Weights of a small GPT-style language model, trained from scratch on English Wikipedia: width 192, no biases in attention or MLP.
MLP neurons of a small language model. Each row is named by its layer, matrix (gate and up: input weights) and neuron, and shows model dimensions 48-143. Each number is 500 + 50 x the weight over its row's rms, rounded and kept within 0 to 999. Numbers have three digits each. A neuron's up and down rows have the sign that makes its largest values positive.
After each neuron's rows, "fires on" lists the tokens most often at its 100 highest values on Wikipedia text that the model never trained on. A number after a token or word is its count.

L5.gate329:515575447652483511534526504508481567538390552464518517552549489523497533474499521487480517442529500498494495441523510503443459499497531482454562565477547419477392460499538498513606555574507511613456478537537572581526545597440556520491521364542612494497505476525570545433455473461478436549
L5.up329:526486506580511537510541536547539496527475545559533460424431569559529404514487466439510489450491513492525499476511439441486471519477561471483584583522485499514446420484492447521366469480560517459554557425501563574475512546490566483498552442490537403495462579479535467339547446400540567489
fires on: " two" 12, " (1" 9, " 3" 9, " 4" 9, " six" 6, " 2" 5

L2.gate197:496514452465530537501551531505493475581515468577492511529576479467486522513447483471512446494574519562534564573516536534406565475471498499432505538542536542567528506522492457549482448535516549481449410514517530546555536459454524492480377419453572512446538547499527414457592493426479498455
L2.up197:567574552550458507512556571541543456539502483506554431484443563465567535483406634508531493504614498497558633517458506471467492521515481477485551559361521494540403563590509559486434482494443536534503544456538473508633491580551575521447536569512480416551391473501468450560442544518378456520
fires on: " Bur" 12, " Bra" 12, " Ba" 11, "_{" 8, " Per" 8, "^{" 7

L8.gate441:488413513518538504536432420469489538558504408525535484512527448457534562551487531527469563449605530483479543539502477485501435532554470566438500482502467487559552555501588601479527486533538482503539570463549491566452554500457524468505536428502521573477523455502616543479501465397650462492
L8.up441:441515504493497541517622525503456467509425470501577581392537510507520510481476447488431505487546529511509500569549453458472480531473502537517480532466521502542514444593497451520480436471566511490471537494487519588551452548416492508497477537406507539482434533491429524505537485515555481488
fires on: " 2" 26, " 3" 12, " 1" 11, "2" 6, "1" 6

L9.gate482:446539489483566492556516521460451554427574498487474479482515522480590560475473579449546465477442487423540470544505439519545457572410496449551502492497509473504451502491596567598536519456422536550466548501488491482552516520574504565479521552429411555413501452414498445513466563451433543510
L9.up482:488500543437518521535414538551486501525580503580474508483517429527612425498457543509574533480460512498521516505509499535541428453513453496479533609522441470533457588470587509481496486450508461555551575558407451553505471458484524533473565496520484488496418546553441529419515561576483438535
fires on: "," 62, " and" 16, "le" 8, " to" 4, " from" 4

L8.gate357:474386509528484516478482415503430511423537450528502519522487454515489495525507461454480543551516585455458528469498532538539440570481530489465436543477586461456476541485545541568584483529301482501450505535493431489526441458590426590405439462539509456443577392466457462528418505537556467529
L8.up357:536561480542533483574474472475504576534414522498461484486500480490494460370559486492595461560532482497501504486476594539530429580534539462518523500462472531513454496470578545584469461486524476556521441478519502580586495531510447473479565478520439510482402531477479510518527508528420432511
fires on: " to" 19, " &" 15, " |" 11, " and" 10, "i" 9, " or" 9

L8.gate299:414468515537496465465467593576518447444487460542481519495568463445534597510601574531482470524502471413572536464594449525458525499479426517519479546579486525627467433487456467482626566509466538484429460568554434503505526533565567492407440439607457516445469453491479375523500562489541561513
L8.up299:498461585524497439481517475474494510365492501410489486515537488607578576578502562492489417528417483480575433470583471476514498491481504549473470492402540492534518482549473427519542548499497463517476468589511450406524506422432451511524524483516571571437580447432500440447447542536530510496
fires on: " (" 34, " (19" 17, "===" 10, " 19" 9, " " 7, "_{" 5

L4.gate428:485490477541486376513491531482489435575529499483456496515463400443464466481482537479518488467517449479498501524404503518606513510512455487489516475519464550492497538544451582577558556426441534512504510470593473457633530466444612515440545488467487468483476471460543475478522460487366426491
L4.up428:454439508599468529498506436530508430516587520445507432502512500551514508561430386544558452511511449532559456491379513459606450444563483490484506438481462470553606547470532410477435469560523562481477476480547512591468427505528516463459533410506562509510506488534489439402554500452505500463
fires on: "ci" 17, "co" 16, "qua" 7, "c" 6, " National" 5, " \"" 5

L5.gate394:556511539505487457551463460459467429434512439509427434502516547444510657458551528617614454469414509525567518501457443492513554557499457526559511467580525453497455538471562505533537486425541489482484518547461445494460552508488550468488520397509528430529455462473474510443525478462470408542
L5.up394:544403515457624484520442500480494485447484548372569544488602558546545488567535447573438515553489477518614422472417484460490530562512616620473445497449538479442553488518419467483472548514501532427422516457619496568439461562555523422501524358447505563454499452503540534493519566530499476501
fires on: "===" 23, " Ad" 18, " " 10, "====" 6, " Z" 6

L5.gate410:504518446584549576511498517493511482540440479526462492580440477465417423514559447439544432387554592438454501478460527575537463473517465593548490447541508527557553396519449583563522468591440621484498441576549444440581518453510498481528439544464478533514502560524470358440518499543531406480
L5.up410:523516492522510563414525513523568489500456589528565425514519476516563530429496525452491512410507576572453487374445491541444438527479497651526506497450531545601480484457533649518426457517463504534514444527562427503541452543544490438420493503530455523504462515486510455467492449503442447512
fires on: " E" 84, " Bra" 16

L9.gate311:524501557488539469515526469486471431506546495548485463531471438412430458585470506547544481465415517428549542448435475533570481438509486561473457482478508519517443531572542501509452582531482602526393488568544531448528518551420579522426573549512542450495512435555481458459466544492467473490
L9.up311:514453466582565454528568443464611516518593499524494511479439532504592594545481551477489494441564370457531456496538547512552427396404540567453512445561561438439616583511443484528542546575512569434546419552494456428538436559471433526553505610461508506535561506492520506438545560528474544547
fires on: " C" 13, "mit" 11, "ci" 9, " World" 7, "ac" 6, "c" 6

L3.gate75:493500390515480524589522451514530489494495500500522471456403431523520496475573508521539520480371547475511457493481520495507475540617491506441438455441505451497363445471602618574456457563444532523479399503498502468571521500457463417497464534470514452465469532452535442515546583523520452512
L3.up75:445579503485543544493573531516507508462463508519440447400481427482571488541491535506414569527428547507461457406500463430359538542520461465443468473519584462506489494413510511498525555529494477595438410541510441485495468557498520594482451505562509476534463628435518511520525489444496460556
fires on: " E" 21, " In" 21, " De" 13, " San" 6, " Ja" 5, " Con" 5

L4.gate491:556545450461474524552463461485526393532543521486425574441518475439437498460485570664502518474567526534596555473501429526443499518572424400456508384528472487417390516470510572481575476559549497494394495482423503547536493476481486548441508475410607521487450493528462445526463542409496415452
L4.up491:460518552559356524575436431485538575517441435498529617478540506521481525562515531522547515504517496522504506563504608571523517500405481472489459429512430501498442354556408510485481514599432500490566467467481450483480495409500462540424464502562486451523549485472495502449471401489481478518
fires on: " open" 19, " moved" 10, " =" 7, " w" 7, "vel" 7, " High" 6